config.toml
d_model = 256
norm_place = "pre"
init_std_o = 0.0248
seq_len = 128
steps = 4467
MLP neurons of a small language model. Each row is named by its layer, matrix (down: output weights) and neuron, and shows model dimensions 128-255. Each number is 50 + 15 x the weight over its row's rms, rounded and kept within 0 to 99.
A block is one neuron, or neurons of one layer that tend to fire together. After each block is what it responds to, as a language model described it from the Wikipedia text at the highest values.

L3.down42:57 52 49 45 31 59 47 68 57 43 63 77 75 31 63 61 55 46 31 66 53 60 38 81 20 47 57 40 27 46 46 48 53 49 59 33 51 36 49 82 51 50 42 00 46 90 82 61 35 42 68 47 53 49 60 31 60 63 55 43 61 46 61 60 43 32 34 34 51 42 51 55 29 50 49 35 29 63 26 65 39 28 48 58 49 34 53 42 78 29 65 36 51 35 96 44 32 44 54 39 77 53 57 53 39 67 65 31 34 32 66 78 45 32 32 78 48 43 36 61 54 59 71 49 52 61 70 54
L3.down108:37 62 55 53 65 60 47 56 55 42 37 40 33 64 42 34 43 31 58 74 63 56 56 73 36 45 56 37 58 46 39 47 51 32 46 29 49 51 38 47 40 57 57 63 71 36 26 43 47 41 42 62 47 45 49 63 54 33 63 37 62 72 44 18 47 54 70 61 31 45 39 57 39 50 82 45 54 35 31 53 40 74 44 29 67 35 36 47 83 37 41 52 26 67 44 56 67 47 65 35 52 34 62 62 44 38 72 58 41 33 74 61 53 67 36 42 56 57 31 42 28 67 39 20 56 99 40 68
L3.down256:57 75 69 31 50 68 48 63 68 34 49 51 32 50 22 36 62 56 34 37 44 26 49 51 71 42 67 50 65 42 52 51 57 67 37 63 78 14 26 40 39 16 59 66 73 21 76 52 45 33 48 71 24 47 41 46 50 56 66 61 24 35 44 33 60 59 54 50 39 65 53 48 51 70 36 34 55 39 31 26 42 52 28 45 30 27 64 46 65 29 52 70 63 67 30 57 64 48 74 46 50 35 57 33 36 38 66 65 36 61 65 63 34 28 53 41 43 70 14 75 32 70 53 80 59 27 59 49
L3.down262:19 61 37 53 26 35 40 28 41 37 66 48 54 58 43 43 44 33 51 45 29 51 38 64 55 87 70 45 43 44 27 71 70 64 40 61 61 54 30 57 45 52 65 54 62 48 38 28 96 63 60 39 44 49 34 74 68 77 64 42 54 58 53 62 19 06 21 27 70 45 32 48 67 38 71 63 63 33 51 62 63 46 46 57 47 36 39 60 32 56 38 36 34 53 50 48 56 58 45 34 45 50 38 54 35 53 59 54 41 10 50 59 68 34 57 73 57 88 53 37 60 16 25 77 47 50 55 31
L3.down306:65 45 19 56 70 33 68 48 30 50 45 56 36 52 46 47 49 32 23 36 47 83 32 65 64 23 75 55 28 55 42 39 49 48 42 84 46 46 48 61 72 63 69 27 44 69 51 45 58 30 51 52 32 55 83 81 71 47 64 68 31 31 64 34 09 61 67 30 26 44 46 40 37 35 80 93 48 64 58 66 65 48 27 63 44 75 23 61 36 28 47 39 54 68 39 47 46 47 39 72 43 64 47 63 57 48 58 41 60 67 43 62 41 37 83 84 58 59 29 58 41 60 40 57 43 43 39 50
L3.down512:65 49 49 54 53 23 67 35 76 65 41 75 49 18 32 40 24 38 43 52 48 65 31 55 35 62 55 49 55 27 36 35 54 39 35 61 59 42 29 45 39 50 59 24 55 61 37 40 59 64 63 17 50 54 36 63 67 76 57 61 50 43 48 33 49 44 44 28 67 55 50 56 47 55 43 41 67 64 46 47 77 42 50 45 69 55 47 45 51 50 21 18 65 48 73 49 46 56 30 24 61 25 36 64 57 63 80 38 34 47 24 64 30 65 71 78 47 53 52 71 54 55 63 47 57 47 57 19
L3.down647:27 38 46 64 74 30 64 30 75 38 67 66 56 45 35 21 70 35 39 52 74 48 47 94 59 56 51 33 44 38 31 47 62 81 50 81 62 51 41 58 53 37 46 54 41 45 24 69 50 39 53 59 77 36 44 82 56 70 50 41 42 69 50 62 71 60 50 42 26 33 50 50 64 70 49 59 47 53 45 59 44 40 67 58 38 33 28 62 63 39 57 58 44 60 50 58 36 34 50 40 52 36 45 74 35 32 60 26 63 37 46 52 55 51 57 35 59 56 47 51 50 44 54 32 45 32 57 27
L3.down692:50 40 49 38 50 38 57 43 27 59 43 43 41 60 27 51 59 32 44 45 43 61 25 43 63 86 50 69 54 42 34 48 74 46 51 45 32 61 39 28 39 59 29 57 67 74 68 49 56 41 52 20 49 33 77 44 25 54 48 58 85 37 58 58 45 16 50 50 37 67 48 47 28 64 41 58 68 41 40 45 54 35 49 50 47 79 81 40 62 73 50 46 61 29 28 45 55 27 52 47 15 22 49 55 58 51 53 56 40 70 61 36 68 25 59 73 65 75 11 50 51 61 69 21 38 61 31 58
L3.down779:60 44 72 17 57 40 54 75 43 46 51 81 56 58 33 28 74 36 71 21 52 25 33 71 67 37 47 58 49 43 50 71 51 45 41 56 47 39 39 48 47 38 51 43 53 49 46 52 64 47 44 61 65 52 52 46 43 43 52 27 47 65 38 36 50 74 38 54 27 73 30 76 57 67 43 37 53 64 22 34 48 25 53 48 34 52 41 70 53 49 41 37 44 58 60 68 58 66 81 64 57 37 53 51 39 62 27 49 63 65 58 51 44 60 65 21 61 86 40 49 52 67 47 49 46 50 54 49
L3.down819:31 50 44 46 48 42 63 22 47 47 39 44 46 31 26 32 71 31 36 24 77 40 65 27 15 41 62 48 30 74 26 54 59 47 44 72 54 33 50 64 63 42 33 15 26 49 56 79 40 37 60 68 66 45 47 56 51 56 61 53 42 68 40 59 48 21 58 63 60 42 30 54 45 41 35 73 65 73 37 64 47 42 47 56 20 30 77 29 63 42 40 51 63 51 31 64 28 39 45 13 59 23 59 59 39 33 56 42 63 56 48 51 48 50 57 55 54 76 35 75 30 95 29 39 42 70 33 23
L3.down880:50 67 54 67 54 43 34 54 65 32 41 37 67 46 59 38 52 47 48 54 45 54 44 68 53 63 61 58 59 71 62 41 77 41 51 84 63 69 35 47 37 74 37 29 39 51 63 56 43 53 23 65 17 52 68 45 69 62 80 13 84 89 77 35 57 28 60 44 35 77 23 39 63 63 53 49 69 37 76 67 23 37 36 53 38 54 41 30 59 54 76 61 46 39 40 57 25 41 63 34 48 43 44 78 78 39 44 64 50 64 51 45 60 45 64 31 56 55 59 31 71 31 58 85 59 71 52 39
L3.down986:58 38 60 42 59 53 69 59 62 32 45 40 43 71 42 19 60 35 72 56 63 47 57 56 54 74 68 54 29 26 49 82 75 64 51 52 43 45 33 42 33 36 66 52 48 32 44 49 64 49 54 64 45 36 51 45 64 33 47 40 40 69 53 27 28 49 53 52 36 73 46 64 41 55 39 38 56 53 35 36 59 33 41 42 47 64 75 44 57 27 33 35 45 65 45 52 52 52 59 25 58 17 47 69 50 76 61 43 56 62 53 62 42 66 43 21 58 49 52 53 32 65 44 71 63 57 48 21
L3.down1017:62 49 58 59 31 53 63 61 31 54 82 50 82 62 52 42 46 54 34 56 62 51 69 51 32 49 63 54 38 51 51 73 64 77 45 58 48 59 83 58 62 55 43 40 48 58 49 56 14 40 27 42 31 74 48 45 60 43 59 35 64 54 71 37 42 52 54 67 06 66 51 71 34 53 42 60 46 46 31 57 55 23 37 27 63 56 57 57 39 42 45 77 64 45 49 72 17 38 52 30 53 39 64 26 46 53 44 45 66 45 51 93 64 39 27 61 42 52 40 59 63 37 05 69 48 26 52 49
L3.down1233:52 56 74 28 53 38 57 33 79 24 45 53 43 65 59 46 67 44 53 47 58 44 54 37 38 65 50 56 49 64 67 47 46 35 48 56 54 67 66 57 28 36 44 26 24 38 50 30 30 46 65 77 43 78 69 54 39 41 70 66 59 49 29 34 53 60 38 60 42 48 37 49 80 34 61 76 57 63 53 35 60 43 31 66 51 50 41 35 66 44 42 41 39 66 35 31 59 48 59 18 54 24 90 61 61 38 58 48 43 46 57 63 62 51 42 41 40 69 29 62 36 82 39 70 68 42 40 39
L3.down1346:36 67 43 35 53 65 60 23 83 43 29 50 32 40 26 51 54 88 51 41 37 49 55 68 59 63 16 63 45 51 61 43 51 45 66 68 43 38 28 60 64 36 31 51 28 36 63 40 47 61 45 70 39 77 40 24 29 60 44 39 40 57 22 55 34 76 56 65 54 59 48 35 34 41 43 51 25 67 61 53 56 38 60 76 67 53 47 68 45 62 68 65 50 64 47 61 54 48 58 62 60 53 36 54 28 63 49 18 61 21 39 61 50 52 38 47 39 49 28 66 83 47 54 33 76 69 82 41
L3.down1366:72 48 55 18 36 56 36 61 37 60 25 36 47 54 54 81 78 32 69 57 53 31 42 38 62 56 59 54 38 38 27 52 27 58 82 54 42 32 55 72 52 54 58 37 53 48 43 61 47 44 62 26 62 69 48 32 46 84 36 64 76 38 35 43 37 29 29 48 39 48 43 76 50 75 51 23 33 56 66 44 70 60 37 56 41 47 49 63 45 59 62 62 22 36 42 41 42 55 54 25 53 77 79 51 71 60 49 40 30 59 48 43 45 65 45 46 56 42 30 60 48 43 38 39 18 86 66 46
Final digits of numbers. Last digit token of a multi-digit number, mostly in tables of vote counts, statistics and measurements, such as 7'1', 6'18', 18'7' lb.

L8.down117:58 53 47 35 50 46 30 58 57 38 61 36 60 54 33 58 48 34 33 49 77 58 50 33 70 09 57 44 40 51 35 33 54 51 54 71 68 46 61 47 19 52 51 39 57 44 56 39 78 43 28 30 67 65 19 60 72 61 59 68 49 46 49 60 27 63 17 43 51 51 22 43 26 52 61 88 52 32 21 32 66 27 41 60 67 50 16 86 36 60 58 86 39 47 32 50 68 47 49 23 40 41 21 37 50 45 78 58 58 63 27 44 50 36 43 95 62 61 69 48 65 48 50 73 39 16 49 51
L8.down242:52 63 57 38 59 68 69 64 52 36 45 26 58 49 59 56 48 39 37 41 47 34 61 65 38 56 64 37 42 38 27 31 50 77 65 30 71 54 67 41 36 71 23 43 60 65 48 57 47 62 51 26 63 40 55 17 73 33 68 38 61 27 59 63 34 40 76 60 53 56 46 46 24 38 46 71 16 56 54 60 61 49 39 32 63 58 44 32 56 58 55 68 64 79 70 60 60 35 52 61 50 41 63 48 58 43 69 34 50 44 46 30 43 69 51 69 47 52 55 52 46 38 56 29 39 41 24 44
L8.down466:40 39 40 69 59 37 49 51 61 63 67 62 29 44 65 39 53 59 47 50 55 46 39 43 24 38 59 66 43 24 63 24 57 49 36 44 34 42 52 32 40 45 42 66 58 38 47 55 88 58 63 79 38 60 53 37 57 35 42 36 40 41 46 32 68 33 27 26 36 43 45 41 44 40 58 35 38 67 60 44 29 45 71 44 38 41 57 75 58 63 50 57 41 42 81 59 74 71 39 58 79 40 46 27 99 55 61 52 36 69 37 31 28 68 73 51 52 36 60 64 36 47 70 54 42 64 55 66
L8.down600:56 49 39 37 76 37 43 42 26 56 44 67 52 72 15 52 57 58 49 59 61 62 24 50 65 73 62 77 46 49 69 58 45 52 63 34 24 48 64 51 48 67 39 59 55 39 43 37 26 55 42 43 38 33 59 47 68 43 54 37 33 42 65 62 60 21 65 57 44 33 53 62 62 60 52 54 26 30 44 66 47 67 39 57 72 48 33 62 45 27 42 52 41 30 10 49 63 83 63 47 56 50 39 54 46 62 85 67 27 56 28 32 62 66 62 69 46 43 36 32 50 41 63 76 28 46 66 51
Mid-word subword pieces. Short word-piece tokens inside longer words and names, partway through the word, such as ur in centuries, u in vacuum, im in proximity.

L8.down5:38 66 64 25 52 64 99 49 42 38 81 52 71 63 15 56 36 39 60 46 47 31 63 58 24 35 36 35 49 34 32 80 57 47 36 45 61 35 55 56 34 67 51 34 49 44 53 69 56 57 25 25 52 17 24 47 34 44 62 49 51 47 40 33 30 45 60 22 52 60 53 34 48 56 49 20 49 85 50 29 32 48 58 85 25 65 42 56 26 50 64 62 48 65 46 44 34 56 54 22 39 44 52 66 44 50 35 58 51 40 51 43 57 15 62 60 52 61 47 52 75 66 49 40 42 52 82 43
L8.down42:40 23 44 53 40 36 58 60 68 60 55 50 51 71 47 72 74 30 46 36 66 39 40 39 61 23 72 58 65 67 55 51 66 52 62 54 27 37 48 67 38 41 23 30 35 56 65 24 57 23 64 26 51 37 48 27 67 65 70 61 61 50 69 59 68 44 57 63 68 27 52 24 32 70 76 67 66 19 47 50 17 32 50 55 71 54 75 63 45 43 27 55 50 63 71 15 43 54 68 47 49 59 31 55 73 40 37 56 57 43 56 54 55 58 61 55 45 51 49 43 39 37 59 43 35 60 27 27
L8.down1069:44 28 60 42 60 49 72 80 17 46 59 54 22 57 53 37 25 71 45 59 44 32 45 61 55 49 54 76 55 41 55 29 59 40 27 43 32 23 51 45 40 57 34 56 69 49 72 49 53 33 59 30 46 48 26 46 62 30 37 56 31 50 61 70 64 58 44 88 56 39 76 35 15 36 54 31 57 81 16 65 44 60 47 55 72 56 58 75 68 71 60 42 34 46 36 57 40 39 53 51 56 43 46 52 50 49 58 56 54 75 43 52 51 55 56 51 57 30 46 22 66 40 67 53 64 33 22 65
L8.down1517:56 58 64 49 47 64 56 44 54 42 38 68 71 44 58 31 50 41 52 55 58 68 47 45 55 53 05 42 35 33 50 43 63 84 39 48 82 62 44 86 69 41 57 41 18 70 32 62 82 43 66 39 47 51 47 40 61 58 24 55 21 44 65 25 47 45 27 18 56 33 59 58 44 31 74 47 40 30 33 45 54 38 53 48 43 47 38 42 46 58 73 47 48 43 36 63 51 75 62 51 49 34 49 65 63 14 39 56 59 38 50 59 49 62 43 74 53 50 39 21 83 47 58 31 52 60 52 39
Mid-number digit pieces. Digit tokens inside multi-part numbers, mostly minutes in coordinates (50°31′), years, and table figures; occasionally mid-word pieces like Mush-ar-raf.

L10.down679:44 62 51 61 27 38 41 63 53 57 46 23 48 54 51 34 61 85 47 41 54 59 30 63 42 57 51 61 42 37 74 46 50 51 49 21 32 52 48 34 57 62 36 56 66 26 66 32 37 28 38 73 36 51 47 30 35 42 57 60 59 58 58 46 49 47 44 24 61 60 34 52 69 51 38 50 83 48 90 43 71 46 63 57 61 47 58 57 59 67 28 32 35 47 35 22 45 30 58 38 59 68 22 76 48 49 53 21 41 37 41 35 39 65 31 84 27 32 35 35 67 48 28 38 62 58 59 63
Initial V of names. Opening word-piece, mostly capital V (also Qu, D, ov), beginning a split proper name or foreign word: Velasquez, Volgograd, Quaranta.

L3.down21:31 42 37 49 57 19 45 56 61 74 57 33 66 36 69 81 59 51 42 28 45 65 51 44 50 28 30 46 51 33 43 45 75 58 56 57 53 65 55 60 57 53 69 61 41 44 61 43 36 46 45 48 36 24 46 57 43 46 63 56 39 56 53 64 39 58 46 60 55 47 72 67 66 15 41 60 55 62 35 52 65 44 63 63 45 35 59 52 42 53 65 24 34 46 53 79 28 88 51 62 42 51 73 45 73 53 30 56 34 67 54 73 57 82 55 47 39 67 19 64 54 55 73 40 39 66 53 81
L3.down77:62 29 78 47 60 65 71 39 62 38 44 57 52 49 66 58 91 46 60 70 41 55 49 55 70 43 54 47 57 41 76 51 54 36 65 61 49 68 48 70 48 47 64 65 69 54 53 39 25 35 53 60 41 37 32 62 68 43 51 74 50 39 58 55 34 45 29 27 68 78 75 57 44 57 52 83 90 61 71 55 58 73 40 48 36 14 28 48 50 62 33 57 43 59 50 78 76 51 48 29 20 47 50 56 57 61 51 53 49 31 56 34 48 59 62 60 61 50 54 21 54 59 34 26 25 41 31 14
L3.down250:54 45 39 51 69 41 36 51 27 42 62 34 31 54 54 66 59 71 51 57 55 42 52 39 56 45 58 48 51 27 54 41 62 45 52 58 32 41 74 62 54 57 45 37 48 64 45 56 55 31 42 37 53 55 36 57 68 54 69 32 50 46 67 42 38 55 41 53 49 52 48 55 30 42 68 28 50 33 42 72 66 36 57 34 39 52 40 47 49 25 34 56 29 64 59 41 16 61 51 57 59 63 35 61 46 44 65 55 59 43 44 49 48 76 43 65 32 51 19 63 32 66 96 51 29 59 48 49
L3.down405:54 42 35 50 50 74 48 71 57 30 37 49 48 66 11 52 37 68 24 37 72 52 42 43 56 53 58 46 45 26 60 47 51 75 63 56 63 70 49 57 36 41 66 74 32 62 54 43 90 32 71 45 51 56 39 61 41 37 39 27 60 43 63 53 59 26 58 30 34 35 23 75 33 38 72 63 51 31 55 48 54 32 46 48 64 28 66 30 54 65 76 31 43 47 71 68 77 38 45 51 63 16 47 43 46 55 37 53 34 39 31 83 71 25 67 52 61 27 51 44 65 64 54 63 59 34 75 34
L3.down614:57 38 46 41 76 27 82 39 68 33 58 38 44 55 56 49 43 56 49 40 50 45 32 64 39 42 62 56 33 33 17 70 44 28 63 51 20 12 46 29 62 54 55 42 36 61 49 50 41 46 40 57 46 48 41 58 69 53 80 31 40 53 44 27 62 25 41 17 75 44 63 42 38 59 45 57 33 65 29 69 62 33 46 33 52 56 54 22 39 42 45 68 51 93 48 26 55 43 76 38 55 23 28 29 59 63 50 54 27 34 55 42 70 34 70 62 46 32 40 51 47 52 60 42 57 61 32 61
L3.down635:56 68 39 31 57 54 74 44 40 62 37 23 73 56 20 56 56 56 56 24 47 45 58 53 33 47 49 51 26 70 38 47 15 35 53 39 83 41 64 33 65 33 61 38 70 60 47 46 28 58 54 37 48 43 39 67 49 33 43 92 76 53 18 39 48 54 57 17 48 69 41 71 54 59 45 22 54 53 50 17 63 46 63 25 28 47 59 67 61 53 27 62 69 72 26 45 49 49 44 37 51 53 75 32 40 72 53 36 49 57 40 44 60 40 35 81 32 61 45 69 63 63 39 39 73 63 48 46
L3.down659:45 15 64 55 36 25 50 45 47 60 33 60 54 41 44 44 57 37 46 41 60 40 45 45 48 43 45 39 43 69 46 31 68 35 45 63 29 40 37 53 70 61 12 53 67 33 56 41 58 51 42 44 21 53 38 41 52 62 67 68 38 33 50 66 37 46 23 45 34 61 78 55 99 34 55 14 63 20 81 65 71 50 99 38 57 44 57 74 52 41 62 52 64 28 79 53 59 30 59 64 43 39 64 47 71 46 57 73 47 48 44 68 22 58 60 79 41 72 50 49 55 40 30 52 48 46 57 16
L3.down684:71 36 42 63 70 47 60 24 46 43 66 71 50 79 52 48 65 18 48 40 69 58 71 28 48 70 42 41 36 42 40 58 58 38 23 62 55 60 40 81 39 43 59 58 38 54 35 31 25 67 43 40 37 55 74 21 66 38 37 32 39 56 62 67 19 39 53 57 78 47 54 72 68 36 60 62 49 25 59 30 61 53 34 57 55 37 49 72 58 62 56 29 51 52 25 54 64 53 53 43 40 25 38 56 45 41 27 49 62 58 76 68 64 50 31 46 20 65 46 38 49 50 58 69 38 53 49 58
L3.down859:41 48 34 41 46 54 55 50 51 21 55 43 48 42 54 62 50 42 54 32 58 45 48 85 70 41 61 27 44 39 44 53 51 25 37 62 18 61 50 44 52 54 80 57 64 43 58 53 48 18 22 49 50 63 31 68 33 42 41 74 19 70 65 48 88 49 54 61 51 51 46 46 29 60 54 43 59 64 32 58 55 55 45 50 32 52 45 41 70 62 56 60 49 46 36 36 52 54 63 57 41 51 40 62 49 45 48 20 32 83 69 42 63 48 36 36 02 63 67 71 74 51 60 15 65 69 52 42
L3.down1039:39 41 43 56 34 53 67 57 42 39 25 39 49 40 59 33 47 35 46 26 53 69 32 25 62 54 44 39 29 42 47 07 41 35 29 42 49 56 54 36 68 58 58 69 50 44 42 42 61 39 65 62 84 74 38 53 40 41 48 39 63 31 55 57 66 50 47 63 41 51 62 57 28 24 59 70 10 49 58 41 55 47 61 51 57 65 55 94 66 40 34 51 47 26 61 61 68 64 34 66 48 56 45 54 71 79 40 55 55 57 43 68 59 48 33 55 77 58 35 64 24 53 58 40 79 36 39 17
L3.down1129:34 38 38 63 36 60 61 50 52 75 68 47 53 59 40 23 65 45 65 18 64 62 61 38 30 43 54 36 17 38 55 46 41 35 84 87 35 59 69 50 64 49 64 50 41 55 47 52 47 53 33 53 37 52 52 54 46 61 74 66 60 33 61 51 51 34 99 37 47 50 45 36 22 56 65 58 46 46 58 42 59 46 55 49 67 41 46 46 56 24 41 59 65 40 50 54 59 79 34 61 72 47 46 56 49 56 51 41 60 61 34 49 79 26 34 65 72 31 66 52 70 63 69 45 39 50 34 24
L3.down1219:52 45 41 68 47 55 36 73 55 66 35 32 58 63 37 70 46 24 65 59 59 56 65 54 33 54 59 43 65 58 59 56 55 68 60 49 60 48 59 57 39 45 44 48 46 67 75 67 52 29 23 09 65 87 53 45 43 44 33 40 42 65 42 60 28 73 34 65 72 55 59 58 35 60 35 65 37 45 49 34 65 48 48 39 35 58 26 51 54 44 36 18 37 00 45 73 37 31 51 35 58 81 54 43 70 38 48 56 22 25 62 24 86 35 39 84 44 78 50 20 45 22 42 52 76 44 58 42
L3.down1275:51 22 52 28 54 78 70 51 62 60 37 44 37 71 58 37 47 31 72 39 31 54 45 49 48 36 42 25 55 57 73 37 43 69 57 84 48 58 35 39 43 62 57 71 59 30 54 62 43 49 38 55 35 71 25 76 31 52 74 53 43 37 66 66 46 49 43 64 47 24 44 81 50 35 50 50 56 24 44 26 43 38 52 40 25 58 42 79 64 63 32 79 53 58 46 42 28 54 58 44 58 41 64 48 56 60 56 37 62 43 60 70 51 27 33 48 21 56 41 43 51 67 55 65 49 46 32 58
L3.down1301:81 52 54 43 59 50 41 30 54 58 25 82 58 45 39 52 24 61 62 46 50 63 50 45 58 51 43 29 42 51 45 70 49 47 65 45 50 53 31 39 21 62 38 82 54 63 48 48 78 71 39 37 47 78 59 21 40 30 28 50 80 54 58 61 43 52 60 47 57 36 31 66 68 53 21 60 33 48 69 38 62 26 53 58 34 60 16 71 67 59 64 41 38 71 29 55 55 34 46 52 45 35 47 30 35 34 29 47 49 50 38 56 43 68 91 58 65 36 29 25 61 37 62 36 44 51 50 33
L3.down1302:33 47 56 43 67 64 50 43 38 41 32 07 46 26 62 44 58 61 42 75 33 50 57 38 39 58 48 31 64 45 70 69 58 44 54 25 76 47 69 57 28 55 43 61 19 43 61 90 44 34 70 46 48 44 58 65 35 17 50 38 44 51 70 67 40 33 73 59 53 28 52 55 54 43 68 45 45 35 67 84 54 70 59 42 44 65 46 41 58 51 66 67 52 42 47 61 40 36 40 62 47 29 47 28 31 46 65 28 58 54 44 62 63 64 27 81 86 45 67 45 64 63 27 61 55 33 62 62
L3.down1387:81 51 44 56 48 37 76 12 55 42 73 53 53 66 29 28 53 14 35 63 47 46 63 61 31 49 40 36 56 79 65 38 42 21 34 58 57 33 47 20 83 44 75 50 52 51 51 41 60 48 64 44 52 54 52 55 76 29 72 47 32 49 54 51 47 61 67 51 77 43 45 46 60 84 40 55 46 32 47 49 61 25 45 43 50 59 59 71 48 34 55 60 68 38 31 48 36 50 50 34 39 29 61 60 36 54 57 55 31 62 77 49 59 41 35 66 59 45 47 43 62 51 37 62 75 39 37 48
Mid-word fragments after prefixes. Interior word-piece tokens that continue a word begun by a prefix or first piece, especially "v" (en-v-ironment, in-v-itation, pre-v-ents), plus ex-pl-ore, ex-per-t.

L10.down1173:50 53 41 42 63 56 60 46 49 42 59 35 31 30 47 32 45 74 44 49 45 41 41 64 56 47 58 24 58 27 68 51 44 56 48 47 90 67 75 60 36 53 61 49 47 47 30 23 52 66 43 43 48 82 49 78 51 54 43 32 44 59 28 41 30 42 74 53 63 56 55 44 50 44 72 29 36 72 57 26 49 40 85 33 50 41 64 41 86 32 39 34 80 23 34 45 32 69 53 66 42 44 47 23 65 20 49 54 62 44 60 77 41 52 59 50 62 44 40 38 38 57 26 31 51 58 66 62
Number-final digits in lists. The last digit piece of a number in lists, tables and date ranges, right before punctuation, such as 1985-1994, 46., |18|.